config.yaml
n_layer: 16
d_model: 384
n_head: 6
n_kv_head: 6
head_dim: 64
d_mlp: 1024
vocab_size: 2048
activation: "geglu"
norm: "rmsnorm"
norm_place: "peri"
norm_eps: 1e-06
positions: "rope"
rope_base: 10000.0
rope_fraction: 1.0
qk_norm: false
attn_scale: 0.125
bias: "none"
tie_embeddings: true
parallel_block: false
extras: ["capped logits"]
init: "orth"
init_std_qkv: 0.0215
init_std_o: 0.00379
init_std_up: 0.0215
init_std_down: 0.00232
optimizer: "adamw"
lr: 0.000856
beta1: 0.95
beta2: 0.99
weight_decay: 0.19
lr_head: 0.00607
grad_clip: 0.5
warmup_steps: 469
schedule: "wsd"
decay_fraction: 0.6
decay_shape: "linear"
final_lr_fraction: 0.1
batch_tokens: 32768
seq_len: 512
doc_mask: false
train_tokens: 328500000
steps: 10026
dataset: "wikipedia_en"
MLP neurons of a small language model. Each row is named by its layer, matrix (down: output weights) and neuron, and shows model dimensions 128-255. Each number is 500 + 25 x the weight over its row's rms, rounded and kept within 0 to 999. Numbers have three digits each. A neuron's up and down rows have the sign that makes its largest values positive.
A block is one neuron, or neurons of one layer that tend to fire together. After each block is what it responds to, as a language model described it from the Wikipedia text at the highest values.

L7.down402:464520491520487519493530502490501499512504481480487536466477525515499519522506531536506535481470497522482497506569499549497511474497492519496525470492520487505547511476504546461481533545501479496480473495463472519503513552514479498464497486527453511524435483499517522512504468469488494512545537452481489567513518506474532546525493489483562484512498495509488497487492468522483470482515
L7.down963:497498505558457495499504508515484528539485484490486529503492496438531482517516519506509503466458541488451484496488436489532536469535553486503493488481517515515464467491523492486526496499522529524469493487514495491508512491533491469484485478521525481499488476515537499498511534486517494497517480520550557513497528468521529502512485455520486479519503505541506482474504511509504492481523
Mid-word fragments, years. Second word-piece after a short opening fragment, above all "c" after "a" (a-c-quired, a-c-ademy, a-c-count), plus years such as 2001, 2016.

L12.down56:443567495489506509496511550502542508482507537506496482506518530508523475495521469495516509511504516522492541482514500549506525492457476483553512470550491437496468531488520497480495501479528492503543503482452526513525500493521480449485475508559429544513510516544482502507512514515488491483550503531483489508526485469481496531539520502501523478475475493475472498530471500492479489519431
L12.down73:502516520478544531474491517560480476522512519519476524479515456519500543528497489455474522505569452493459493491519517501490482533523509525519491494579466500476503501551494493448510506501530534510473520538499524474505490493527485505517495487534478484506515463498521531510503505512495495494534472527528501526469474539498499525511505550531494500478534503514479509496466522496536510502455
L12.down144:517490510477517524537538503516486504484504489518553538509477524493518469497465543544510503478536499514503512507531452543495519536494493531529503490514529442475497497474495501506513508519491520502516508475493506489477500501485513507478502497516492507511468519497506525488486458460476543517503522472538535477480474498508483512501508459480480477498498538484517511530519505412494488498501
L12.down432:500493551498513557507538502503509525480486491510517472554503517514491502459477499520547535497510527504521521455455507497514510444439484532476510476491507465493457490528528462507492539513518511496478493476489525511522469511530473478533511505517489475518518507475476498504497505481490473491490531439544507536476528523508510509525479501516532485486544522484489471488456498502462500488549
L12.down687:478502489521485535466534509540476489509482512507534467512538487530518579482519546514492488507524476510470505505529522499481451512525504583530492492509503497532497524509516530458489522492507535487542507498497564487526486474539495558487525492497494553513481484505491544490466515518544520579482509492541520549523496462488494457483484545491511526505499509479490513506498455474509478491483
L12.down718:503479514493513510511461507491445494507501485511566486517494449493478517503509544508488505499503501496476503490489490515504486470482483508537502489455492457470481553501489521498538530535473497531496498505509513504470520509506529505553511528522500505459512524494468511447465527462503475475477516514510513505479463478502475524495497533471481526473526456506456515519528501499509508514474
L12.down738:519542486456473490527500504480523534519498527505501562479505516463461482540503485499469482556478499513476520500536492549503515504515493509513504464451489524527512518506511511521485514474523558454542505517506480489523524501499475529472499483466535444519518474496481459435542494512530510472518514458529474445505528489473494441504515476506507474498458504513508529494480496529497467529504
L12.down835:548500506499505526501532480491467476483531447536546458493544527499482484529535502527467489460540530491538506508538468503491556473500480500506450485520481496515477521504522481496479507488475500516457496458487503479471472500479517519458512489484504520517517506534524472540499456521519466520464520508538520521463537505510526502503499522494511469513513511488540502501518481519524492484509
Counted noun endings. Final word pieces, especially the plural -s, completing a counted noun after a number, mostly in sports bios and tables: appear-ance-s, goal-s, point-s, vote-s.

L5.down743:527511460494507485513523498522486498531499456430513495501504472490463470517489493522483518523493471481487499475500475479465464507536451479467484472480472475505496495521521499499500504506490565486465535476537496496488494538513521475491534547481520504505499502444462451465507509502514483529476517521573450513535507478486512537486528429501501471479541515491565510491486468502503535501518
L5.down829:491532499509522490512508506487500524509524517492470519473465526493483551481505490474506493494509470487491506495498472481495510514463474492459477494477524516505510517522485502504483487479526488494447497489477538494467481466517528512496496528534499470487488510533520522493514494470475485509536524526507509483512474518487524536511494541499489476512457468503506489495474547520495504492456
L5.down982:488492485501513447503482528516534486533491532465446535509478484549492520518501489458499531492497529459500527522516539531478515535515555519496486469529490491497516484495506512538502473523537438489495534470476501449469493506533502534505520472458481476479496486494497510529517471468524482512510499496485467501487501523492483483482494475526526516533482496499486473515514541504491538492515
L5.down1018:537525522508495523487491518498557523494536442450521509473470476468485501549517501510495496469444467520520463535459500492498483491492517498515549519470501510494502534457493496488479518524499439475529537479508469496511473508498471450493500488485554486489508517508503484464514552498511481516506484483500504527496484455487493527501469504486517526460493466449511500540493482488514540486526
Period after final word. Periods, sometimes with closing parenthesis, right after a word in Wikipedia prose, ending sentences (sovereignty., Japan.) and also inside web addresses and abbreviations (www.cubradio.com, No. of episodes).

L12.down34:500520486495506501515521485456510523538495478491485499517523513469519473489495563489531510490508519482485466513510509482513466508494453502518491491563489502500528499523533459496531507496516481494503514494482544449489486497499494474493511537498522458498461502466509506492504505529539488485531464525540465480499486473493504468491492506477499497528508501463531494474483457462469509465518
L12.down148:494510505486526536516475505528522490482521432482510519538460465515537520498488492490507510510467518523489496490474518511470480443514518545492509466517502487506486479492537551509509487490494564505511526507493548510509502474513500546521517499490495487511494492519520555476468549465528515482496508490527496541522446502529456490493498510477449522527492494497498492523499501520499484486539
L12.down175:506526519545531538532563490503527450491473490480497512504491492507478525506498489478463467481486542509490477501499503472487492490489477517518507528433521523538517474512524534499456483464462501494505469492460506509465563552514466553514513490519500503487490518474494551535495555572520450426503521465495522458534468491454486543466529515510526475517489526537501506481489510487542468519519
L12.down181:474487497515539519505484514515495459473507476480481532552468480530488487517441493502451541494488471496513510495490529530492539514512505482468513498527540503498523508500473463488489461483517493474458511501514506490490535474475504533452500521472483489502480463503477538535489527510475530456504486525530480489551528447507478492478504511466476483501532507555472484473500491500466473480465
L12.down296:479549502493505522474506493456498455528487500518437507491464495495489511526496502517527500488534498496507491489484521510517526499511503445464556509498535472527501480475546473478506496479521501499471517497518490492475502487488498536506515499511493526500487506468489487468515526480503515517501515475518452521487507461494513494429468479509524489513444486512495451476479478477493472496515
L12.down376:488485480498477458501505500505450507514445524520429529532499480518509452526468527508526493511501482491481503481487499512470482427498515501513506484512530503475491528472488496520484524506477504475543486515508495508506523496482503480501467541501475465500515528518527461495493500475505501490460500491486500478503485522510491503484507551477484482485494508500517526462505493469527470511500
L12.down443:487531510493487479489506475496516475522529485455458461498507498505474453512515538506531458500523520493508483509534495501509467528520485483470486477445503509532530529479525496483486499484512518540486512483507493528474466502521479512485494478521523498488497501485499511543494485515499481461510478489522490507455510535452468514497482491532497499559492497526530492509531497457530506483453
L12.down842:516461498515491507515477500489506470476515508522453505479478506522540483489516448501504480455500485463531532527502500512471499507488513494469501520521513487481479437543483497512518553539483518515516505532493445464551518487535471538514467469463485469537550455532488501509448514472498530489499484502481482501490443539497521488518526521476500503516536485491507501520496513482549522492451
Verb stem completion. Fires on the piece that completes a verb stem, often split mid-word, after "to", "has" or "can", e.g. dra-w, se-nd, deli-ver, pro-duc.

L5.down11:502501492454464504487527558458509530481492511477449512485462493490549526458510512471501465464545447543475515493504508529513492491517513539488481489496486513475506497487497493527498486516513493516502506438465479474473521473522474496510492509498512498490513475501506509530463521487476463460497494515491492445486513494510516457516471506520552441490510487463522530504513434591501515508524
L5.down12:523531467512509476537506534529492483506525510528464489486516469485503504498513473522511504477486538489474490476481529513488515540494496511529513502469506468498548526518477464532525500488486521502503468455479502515499517503511479480465534514500483538518509484521498463526502537501493484445495500484525539463450499527463517500493501514493479473494451467559481491477516503562465508488523
L5.down47:514482495437489513482510516484503470519459450476469489482469455525518566498461460500461549452514473516504481489497479513521519509529534456516524515524534498502483529498487503479502519542504468455474508486477517464554476455482475513522507519512488493484508477462499521466543504491510509505490493494487522480534506515521468460500476508533524507475476486510535553487536521507444520498527
L5.down1002:514543516510479516529520523489532497540539501461533517514523479470530528489500471512546499489520542538529533543518507504510502497522499499494450516476511501523493493419487494513533525481504515514436460441507487455477476491505473538473489532515491497448518538510529538480505473489520519486468497497494496427473508476488514487561504510517474527517485490489482501482514478514467480477603
Object determiner after verbs. Determiners (mostly the, also their, his, its) opening the direct object right after a transitive verb, e.g. reduced the, reopened the, renewed their.

L7.down867:517509476494512474473496485489497519527511459490468490483445523486477483520473490463496470492536462501468496487524478501443478505494507489520492522509504489504502501499507586474484483538501491504515511510530489504499496505449487508502501508491520475507482524478484536498444476484508479549489486474469495486491473496511547508509515555515532468543450489509455516499499489483483540472492
L7.down878:481501483492475481445445505522518468493499491489479504498505522502542526472495504519504463526528493543529554466492500488488506499523467496468474515544480551516509463497486568518494521506492514467527504544494490477519509490478446491511498516482489500507515502483494504490517485509497510514457501503474490453492475453475525492542501546500496495512460460534483504475534457550498517454501
Plural noun suffixes. Plural endings attached as separate word pieces to nouns, such as the s in stations and models, es in hurricanes, ers in soldiers, ies in companies.

L5.down201:444487517450478516510488528520477496509497505490482527486490519515503475473504490526473531506585501478544488522439510456510502476485480488505526530500514523486502505516486480514498478469521516495474536469530530499494452509532521491487523497481493490498542529453455478466522519493473464491479496505512496509514523481511488547528476479463487488481462502486505545473503517511443471457500
L5.down589:482514504504462488473501507530461505523491488504438564521495513495502523524456473495480497538518505511501545478493521468490465443507494483499487490507506525476488543457487481518495488531521514481497500518530467497487465465505514483499495468508420488480491502507520509473447497489501469508519500530447525515492460509491531475509554487550513508515523500497519536448507514484492499520510
L5.down600:508514493499513504469494529537529535486484475556502523519553536461521501464462484482512502519519482537440502507546527522486507491514499478534509517507537507471488524494543526468515534511451508495469479473508502498477508485538494528508489502497520509535467517488508491458498484483466488471497495485508494496486526467483537490526512501491489530508488484498540501506485476520486544516526
L5.down718:488474487496471546507463498495481466547516515525454503522511524522528495500481474473463510513512543464488467488504510508469467463467476489487520509505482512530496488502471502496500493474562522454521502468473483472520521510529537520540481528505492506546510497528528506503489522513463485454472490470474529504549487495480552528538488484500469489498447470507488500486528490453465562509527
Plural suffix completions. Word-final suffixes that finish a noun, mostly plural "s" after count nouns (platforms, films, models, singles), plus other word-ending pieces (-es, -ing, -a, -y).

L5.down370:512516527510492468508537518523504498485471484486504493510496495506498507472489505514480510481499481505552451522493490483507477467490516545528506507502519467509515487524485512501502485526509478489557496482496506547499511518478473498513480506511489516506514509501504508495512508499470518500554500527481470504511486498516471477506571465502461519497547526460537500482521538495520494491500
L5.down396:490539488507502492486448490508491495499481466531513479493520495486576481496503515522484523478527503499521488518507512481552495511513511504503522505525508504502497510480484527503508512533533507506506498507491521510524522514510485588516505487484515524512504539511506469474509490510488517483506467520505504514516515482522474500481512531484510534501529543512522464547515535472502500480494
L5.down608:477512494530498548512493513509507517471512448490510499480510531522465504503504528556505503504508490503479475489541502484510499498547482543517506493548495497492511491496515496486487515499525532513534507470510501481464519506480498507445494534550527482457486530491450475453468498532489510497486523460469507493489519515519474532476476447516523489489534528511514495527491509492522485549477
L5.down813:532472520551495492459498493519513502504501515504493488459460481491501551495452514479506520468524489507509486516532558503493480531497534535487543513512516472529514488534466507504508518501506485460420521545480515528514482481500483486462527510507522503494510462522515513500536480508467492499505487490494522493512511495479470487529465515476462507518520495483502460483531485468499543449504
Years after dates. Four-digit year tokens that close a date, right after a month or day, such as February 2011 or 17 August 2006; sometimes also bare space tokens.

L7.down704:500439464516495501531502533491570513486511487500518480516518509513502527504482523495529521502519506467500505498486509547598471486486513539508472510495516527492472537472473490482470541523466483494497469500507500518499534481467564532464429484485522507526489507502515515480489490492507511485519508494516461503538490493516507498518530513427457515521527531464462486518501486486446514473494
L7.down862:490519503500478485493535511501585540526512497457464510519537494517499502507492487537530462527529504484470513543469538527562535516488469473554478525508491513473473533515503499485489516522493549530498480507511476501485479509498540469466480511496498476538493510526493502490504450484512490538485473501504473501510514497499526463515539481474488507508542558479419466498488471469469505526525
Paragraph-ending line breaks. The first line break after a finished paragraph or list line, usually after a final period, followed by a blank line, heading, list dash or table row.

L12.down42:511518505502484484501494481493468502484536523521477525471491511522460515502490497468527463553524540484520465512498495494511458476551526488475498568425491503455498515498485489431503553525542466560559502497481507499524493500498534506481529495482499479483471470516528515492485479482498451503483527522491491514480437529508486514470472549489481537477512468524479480532506500491481492545508
L12.down52:498517481477483459488508463526497448545516523528502494482481504501509451468484499480502485564472491490486479482515512540481480499494489490463474511504487501510537503518542476513545525473488490518486495519529497522500478515526469527557519531492479487497482495489490501439468517521464554475525481504502469484471510498511512482499515468538499512519481479498517488542499480500509500540494
L12.down188:510483525497521525522514432511481465469502495526501475522489498522483493528509518495535496437486490542527469479459558536494514490507502454554522503508523502512545507498514475473514511473486530481506543454537476535532493514488531516495518457515490497520530512511509507518499581437528510494538519512500491532525506509512500468504473485481488499507492504486529485532483492506495525510474
L12.down386:529498548491506480502509467494506465499485494531503565502490529494512515471527549489509489553545508464499482485496542489492481490479477530507514507525523482506506467525528503491487525488525502506491475493468455513500505496537533551534530534518515476504547499498507535523490521495525532481506487507528539498474489478518476489507503512500487486541478512493516512563502497545531501505486
L12.down435:508507482486496466490559561504477498502483522515493532521515537456513498530506517477514516488506496509509521547486460538501515487473499517537461530546537499509534529517463482479484529513508522517483481522483489496511486506498532503497513513503501485489509508569495534477485490525523471509502523450522540512505523471499480497508449439515479497516475443503478483536495502491480541489494
L12.down454:515496490515486533488530524487501469480526489519514495470443493493474487487453537575478493486502470500447535475515518547540461485482499512512475491503513516479487513533526514479511510491482544491467530482540524546512522513563449478525570479517519493504522503489462499524480515526474504478500535472537530487549492521486518499486512454497496520540514492491479508544482471520509534451511
L12.down727:478520476502517503512494512484530497465515517560517461485499477485490499472488494488536483536517487518496535526476522469535536491506508508484516480510524500502505526516531535497503531497487502509508472493463504487480580519454516486509550500471554500540442491512471516491454501470518538528527521469510497473528486507530535506502514520502486513476480501485491498509533525522467509473512
L12.down956:480489482510568516504561458503481517489497502510489494498508456516454485509494507501496493521492559496458512511467504513500508481493515514525541490495466496467492503493508540535466515502494460452527531529449490495474513470457463469474504528508502482528482496525488471510482455504520493499513497439510534527502512539525479480512514513520530546448465484504520530516542493530515471498491
List item line breaks. Line breaks ending "- Field: value" lines in infobox-style lists, e.g. "Type: Railway Platform", "License: Public Domain"; also digits and fragments inside tables.

L7.down3:490505519512503504518497512469502490488478434495468496518491494478485508490470540565509446517529496485475527516494471492517483488513486449484547517552514496476504491458497505515499495529503483499532499477523471491520506496485487477544494509481506503507546476483519507466448443476490476479531480473514516481499499491465510554522494527492495497540504493522534532476497502540510456511481
L7.down829:512492517520561485492538480501482468483498472496509513477497506514487538487489521585523521481497485497509549521468491510506486475529545478516495501493504507471503473445524479489498554452495511530504474481504525482514530536491520475513500516478493487522516490521503532511550483532489487450514536543526469491533517472492467492458493529494475493533524477459498527500523477445503528547499
Determiners opening noun phrases. Determiners beginning a noun phrase, mostly this after during/in/from (this period), also a, an, some, same, every, plus 20 opening parenthesized years.

L7.down638:463482497507498488456524538504509494519478514502415503485483516488491524525529506504477540522490520504500459536523514472445514500524524507490465515528511492510451464527481501503516471497488474513494523499497533514438533536516496528517476467516518547485537514489508509496540589512522486444477529480489522435523504461515495499454515525505507468504489478541509525475527493481480513487481
L7.down970:494488508558535493518502518475498500525468442504406471459482507468553495531496480503471521485490564469495456547489545531515488494511554491481481500478540538491533486471517497518536477463499491498472489515501509499501473494490475487513516474516510486495534471497470514470512511551496542472505459532450546448469476467491496535466516501501489517544507494505520483483534487511544528498475
Main-verb inflection endings. Inflectional endings (-ed, -s, -ing) that finish the main verb of a sentence, mostly in news and biographies, as in acquired, won, encountered.

L12.down219:491517552515527524560468506451508498544501484468482496479503472517527470490502434476485511485505471488500474442493520517505520535514508501509513526500502527506507516470474460474536522515492504485490538498537502501492521525490480528516479537492518511491519489534545442500542496491511496492544496490486496488500506524485544491530553503466550500479529486503499499456472531485448502476541
L12.down292:520501531475528494500507472517510479529496476496523482449513463502480508481518509517507503508472498496541482505472497453512563543496479479516495505500454462482497510515502507486493460475513498491496520539499494518490511504475493520484526474497550498511496529523490520465499479506532498500486494496501496484474486520518518501502524516511484523494498503505452513519481487482505445483460
L12.down445:484495484475485483525493555524507503487517517513517528496524466520502499531482504538481484494502548515511489474502497485513487544516554530507465447467467500497537460526490513541513520500518510464474532522490491482496511485528479561450508514519506527462540529540512511505479500488513522474548510534504490523462501441481497497474489493503499510532491499503508466516495455518520504478510
L12.down639:507508502471514514515500557489466520463507499507471544500435506483499517532503533493515534493524500495495516500548484563528479549515510541507547515496501523548495493456527543513494436491485509483515500513504488537502514560497472520485497458477525519471513510525478501489536444486477523521543507528503475476517506517515499483521521514477504515530522473492510507497501503502510525469471
L12.down671:518523435508489475484511509507476460503517492507465511476552462484511475455523519515486502473478463519517455506540501475491493489485531441502514513473554492492534482491527500488512499562544520462522477531486482513508502504473541487493506447461494538474505492485552488524465489504463521521519489512526513436495492552464529496508536491500488487482534484524505472449506536504487502549463
L12.down894:512492494507529463502471517521542480541502487481488491501497471498486490526504547483474493478522474529479465486515518489519512519519477492490452530506457458471503504485482535504540493568483523495479511530491454502504501504495513449493507464480530524483471485520443528503500492486502504518520533479521542483511476502492535544457525471489485534520478470497552508500495488517473512482501
L12.down947:554511515518489474518456487529483489480476496509478547486462510502498511506494553500487465468500482502453480487497496499505490537511501510509523526534476509520522497447538505515477468481541491461518490472465500501510478508449489597520513488478492512495495537523444474473502468500503527502562485496530493523528499473470493503474479551545519463535487487483498476490491530492472470481493
L12.down982:481449515487527547524547538512514524519504534498520550477478499500499505505490484522545528476532515550504465475548511497459500428497495496514516492495505527521488510490517495481487449561515495490509556539478492552508519522509521479493487437509456486493519519512539535512526472500463510548486500510502512531515437488511530473473490482498481527496532505485535498469513479490476503526513
Detached space before nouns. Mostly a bare space token split off before a noun after the/and/of (the human, oil and gas), plus mid-word pieces in Latin names (Nectur-us) or ma in mare/mater.

L7.down670:496509489507533519521539477490514511488501479511526520516501506501529479451507494490506435514548524508502476496497473494535542527494508494508474500481483496506471495518530503517540489496468499535505538521546457496505463498489441506509508491500521461520439463490507536531487542531491511528503512521514512522509502512479514489511522521520547471470486542497473522546505503490513529540488
L7.down954:482522520495486499537501499489483473524527501491572508502526500472502540551476530490472489474497537531511515501474515470532525547467540490494513547514517554452512502494536526508486528520470516498445539490519473511485479514496526529478543540498503519563462499472499509506536490539483494510486493500523502465493528529465492527521513451520505489553511487489494474465507500539487511474471
Split word-initial p. Short first fragments of words broken into pieces, mostly a lone p starting words like phyllodes, pigmented, plasma, piano; rarely d or m.

L12.down119:476491511494484498485503478477469510515481494494496495474516504498496497491536417447451506483523536458480568455507496422499510490508507511472501510517491512508521530477483505494549524485515475511478458538476481480493438530521509479498525552518472495505526504520468452499499506509459456491485526479521507480493478492511505501472455507503520541470508505509484497494507474550510508523533
L12.down151:496490506487531456458447513521521490512500555497435511499470478461533506512539493514473481496460553509484505490462490512478511464514536502481498519496483517499472479468492486525473526529499482485544505525498477524533508493494486523461506544524466499510522512500480469490496462491494491490484518493495484470526528498454550489495475527541491499547509462497512525506498512655477483504499
L12.down173:514506491504503507513477498482502459465503478506378486480494512450465517531511459514464509532526513494442529505478490511517505504498533505523508503494507482486487535508465509463443513510494497505475518453492478495462501526548501465521431490463513493469486509500515534483540491492492530491526456520503538512509502518504508485479475563473469470479529444510515471480508487550527512508480
L12.down277:539500509489480534503500527531462532505500489492523534445482542516498467501469471451456484511511493464508506510502489531475528497464494542476459508487493487518509498480475502510535554501545546513507522506464540470517497443489490518506517477486460474495475508488483517503476493523515530502495526476468461503519517513494502497498452518467480510506493494470520500521504489507489482469510
L12.down391:518474452518487499501509471458515508496520502530454522484491500511527534489493512504462500508486519461521524504484518536517517502477508491459472504506510511497483483486525506508482496493501499478539480527526497497480465504502436526462486513541550525534495511483507510493499516491473542438468484520513511514467520493492513486542506474525480484474486507459512494490436502464503520488481
L12.down504:479504481474520512509478478473507521458518522528457504557491492477467521521450520494493519500509524493515492554482466507526467448513507490483513478469487509519500491525480469479513490536495480441526527510531549482516497518550519521556505500528508470447539509544458501532522518497465481485514504477482504528484532495509524488524478501474530518553486521465478497514483536584495493529517
L12.down508:498474514476542469454552497479535510512454496480451524473482428478542499523530525481455529504493511452489475490518522526485510460482487454505507495533539556543511453467471481496495480478448467518486449505547473507507495542511486517482517499481481499501533495513522441504557469507481468475477502513511478531472526482542522523533493491513536499481472520475491499510472490572517473481509
L12.down741:484494476513499506503490467522460496507491527463508499514493495524488494530507548491527529452510448469520513521472482462530510456526502486526463481520508517528482539510516517529532518502532476533517511487487496508467499536498528504447497488436484463456498521465555523507486493544511507508488515519447490487494478468520464513516488499474521515505502484492521475492478572487511483514480
Determiner and possessive tokens. The tokens the, his, her and their mid-sentence, including as starts of longer words (the-y, his-torians, her-meneutics); weaker on Oly-mp-ics.

L7.down480:514511523447511491489484513527469439491521493480426556497509490492518467523535519516472523526496506484492512523484537532485495508444543469451516468498465516479493505559473495459439506513494520503510495495491507462492500499520486473531434509465538531490465510498496476520539494515478517507516481540500530491467473534501471492493503541494458480463458505484523484449485484532519491486507
L7.down613:555460492474490492509475563500513498521494482517463484525522511466506494540499493507485507540524496545516498457510525489503546529495563528481477462457519472517489470510511504524506530517501510446525504495502532460532452510514468479509492478477473545501522522475527511488520517523518479505481451513514511494556516550485496510493468501543500516507501463537512469526522493472483489487533
Possessive pronouns, mostly feminine. Possessive determiners his, her, their, its before a noun, strongest for female subjects in biographies (her children, her album), plus "for" and word-piece spellings of "her"/"for".

L12.down353:509491479525517475502519489498468477488489458494531538564486471509488518504459490500486452477502444472467504537485503481495444502472461429501474505489471520506507496493503517499508505497504537531514494481532500500507496472527466463513484536465472506475571509522496489490436522497488485461497405555484499514498464501498502491473505516548495538489488504514526460497454470520494476527465
L12.down389:468471522542508487503468521501496518494487493490477506464520563497534520471516504521514522517491508476515453484516491515457470525500514504503503486488501478510524543473491494519505460482507494464509523437499508488479512533502486522552462494517521487505464495494513481491499492509499477500493502502503473516529435504542506527490508520516505466512462508464491495468476482539490493446501
L12.down495:516502496538492486492493495463461472517541470511475503504466552519499472480498460507492520473477520448496528530512465466542531495508500549535493533462475513465537496498504530487532537561522502515512541480474494459525474470453474513545493501525538516476504487495473515464465474504478492515466555499516497539480491494512496531495509518498515544518482494525512498538493505479537490519504
L12.down703:515517504519508479487531519505486492511479469545534566510469518500495467507483473547492504529477487445459537496540487477551492527538522533501509519482525511481466447455495492506498502493499511497531494506510472534466505481483469510491513509496480536514491522501539520480466494471506501410501528520502466478530513518503484546521486511495543523472467520498527491455489529505511481486475
L12.down756:519505468576436451515482451461496506517506475497502555473522480559482497505492493514510475504508519489528503450477511491504500423501485495504497484494472527522515492475515501482494538496489476511482569505552476495519548547511512493486512476514500460542501496496548514525454469497529496474498472520499506514557472506518550516525495509499531479520410500452484489490477502481450504562439
L12.down873:498500531543530529510497519485538463511502493525537486497483525537525487533478527484509481570523490494486417529467524486445535529490481492520492487518505503538481487488492467531468485520491454481478530492474516504524506458477468515485500516538461567523523443496516483505460502505478498472509506490515512504500477490536479456477489514485494488516458490533472496501507524470506525477491
L12.down920:466506461476497491534496510498511495554539522507476482495493550522491491494500516512480522525504493468512490468533486464488520490478530491489526489537517516460487483500507497462484484530527449520450493500475514480483479475496495474488484497453511481484523489508501549456470546499462465469497516494447490520489522515437504504525448464522486515503523506510498473479518527519498534500504
L12.down971:487468513513560491511474504516479505500484529482451497503499534510482528482447430466504489478513475460517465513521486461510456517511494540510500529482499490537524483499511533472456488515487485506505519502504504504483462480481466476504484501492531477456478579493556516494535457514519499519507509535491522482488479469535468518487513514503484514491502478478541500477474513525464513481526
Counts, units, table headers. Mostly the % column header in election-result tables and unit or plural endings after numbers (10 years, 12 seasons, seconds), plus year-range dashes (2012–13); weaker on mid-word fragments.

L12.down22:517514497550488484501548520541537528511546444513431507497482509516475498488544493489499545475522503493547499470486502496480488505470466480481461494527509498497505511505508482481516525546529466503495526471508516505527464478501505510498463523482574502538516544540512471529438484543482479490494478493497499513501519490482514512554517537487535493500507475502468477507500431453484546491535
L12.down26:507501455500479456481483491519540535529546459492477513491516493527526463510519504476471538522511461492491507502468502512503556498545496469488490466498496503498531480552458472510459489507497505504480523507487515502514505490468486504498491535504525510534505494462468530483522513502482509492493486476494500500457532493501527540504446473508511473527515493501524480513483495508514518470516
L12.down215:474495505483476560546502457530513501485552491516507491492510511489476516499540493526523515513505471512475502492521475525489490539504529471482443505517556524495531481507526538497519498512480498516493490482483488496472516511547491527503510503540510521507500453487478520512427509539497518531535499485477497496518491510491487534502504540520542463483482514495517474541487499481513466495473
L12.down294:492489478502486505485497509526512480502513472494351495490508530506522490503513496498488514470529491539537491472537499522501530488468478481479490484528530504466496489540487499502499485511546480475484480523460530499516510486438524483512468471517522509495521502542476517510487498487482497493501478512451467517488530484511544506482520552454482481526521542490509516477499496479499507504507
L12.down338:488500500499508511505539481498500460517497479521476475487487468494535483541480462529509484497508511558539502511494487500492506514507457512506483496527504533507508476519523524525506501487455475533520488501455493476520511484518482493534484532494474462518495505515543460487487507497475524482492509525490503505512489487522469517514491498502492460482507471490537474515472470502466539516494
L12.down602:535509560450511477491502526543470514489486487520483502528534529552455458522489495475476546565505456476470464524497543515503467492502493502510497516471484491501482536444533507494530555517513540537470494518525550499547528533458510543527492515496521519526484523508497517532501481514547458487497557497501471501454471497488498466488462467507496490506478502539526475517486491498478497499471
L12.down753:494499493512542495521469528510499483485537510566433508513462540456475501477476541489539531478545516500514494476476517497463497464463515528483504530534509511544502524493535489479523440522489485512516517494503510544492459458486532473521519508519500491508497487524492502539472473532510492532485498508442486454548477508489485500475538452498514465485509504468515490536457528512503489484505
L12.down940:475518520462482473467506550562492499492467514480557541479507464474507499489503521452516510500534497502535535490456503522542492534515510517522526462513489461528519502518552491517449470538437488488494492490495504538528491490484520499495511497472469510489515484508489522468516469491509493528491519505464482514506503513498552508486484522543501497498505484539509500443484426475496522538531
Citation and list punctuation. Fires on periods after abbreviations or initials, year prefix 20 in parentheses, and table pipes in references and lists, e.g. G. E., No. 7, (2007).

L5.down738:483544479514514515521461564509533493514540479514454499471518504499511526482499526528522533465489522524535486520465489480529471495498471524493503530471473497500489533482511510507492531522479501509483527483497514517478471480482474458475455540509478507483510505477521504520451500518465516497491500433497480506517543514550488468504442468511493512436481508484491489502500498487505473496529
L5.down742:460533539555505506549520486485495488479519490460527456477482489504506495521488494533530469465497529475507442521511498473494494496504513451484520461500493470485533486554491522507459511494483484510451520484554540497501492537504490500528464515536506505524477482450495496496529493485458453450480471500479502530509483489468487519516488494498489503497487520538509447491487480492489473470475
L5.down763:479498471528520507535532487493459525514513522459496504500472472509484513500471479483537507512539514482528470507490465498467504530500508448528481536453465477504493546502463472482437482466464485521520489474511504518522517480572486488489512539518512515517437517505486469470504453475540496504501478541494537494478470484475482507494487537518499535533502483457498499511557452510498488479507
L5.down970:503435474450507481463483496542470478507525511477474503522449514472515543483497533485467509514500532508470512539474489511496480522478488473543484507524499531459455523536495522557503506463459542501565505499479502508498468540483577487545532511500476507474488495475468506508505483518540444512498479539444457481518512509501543511424502524495511545469494480497516478525490542486479516512502
Role predicates and paragraph ends. Fires on "the" right after was/is in encyclopedic role statements (He was the president, was the sixth named storm) and on line breaks after paragraph-ending periods.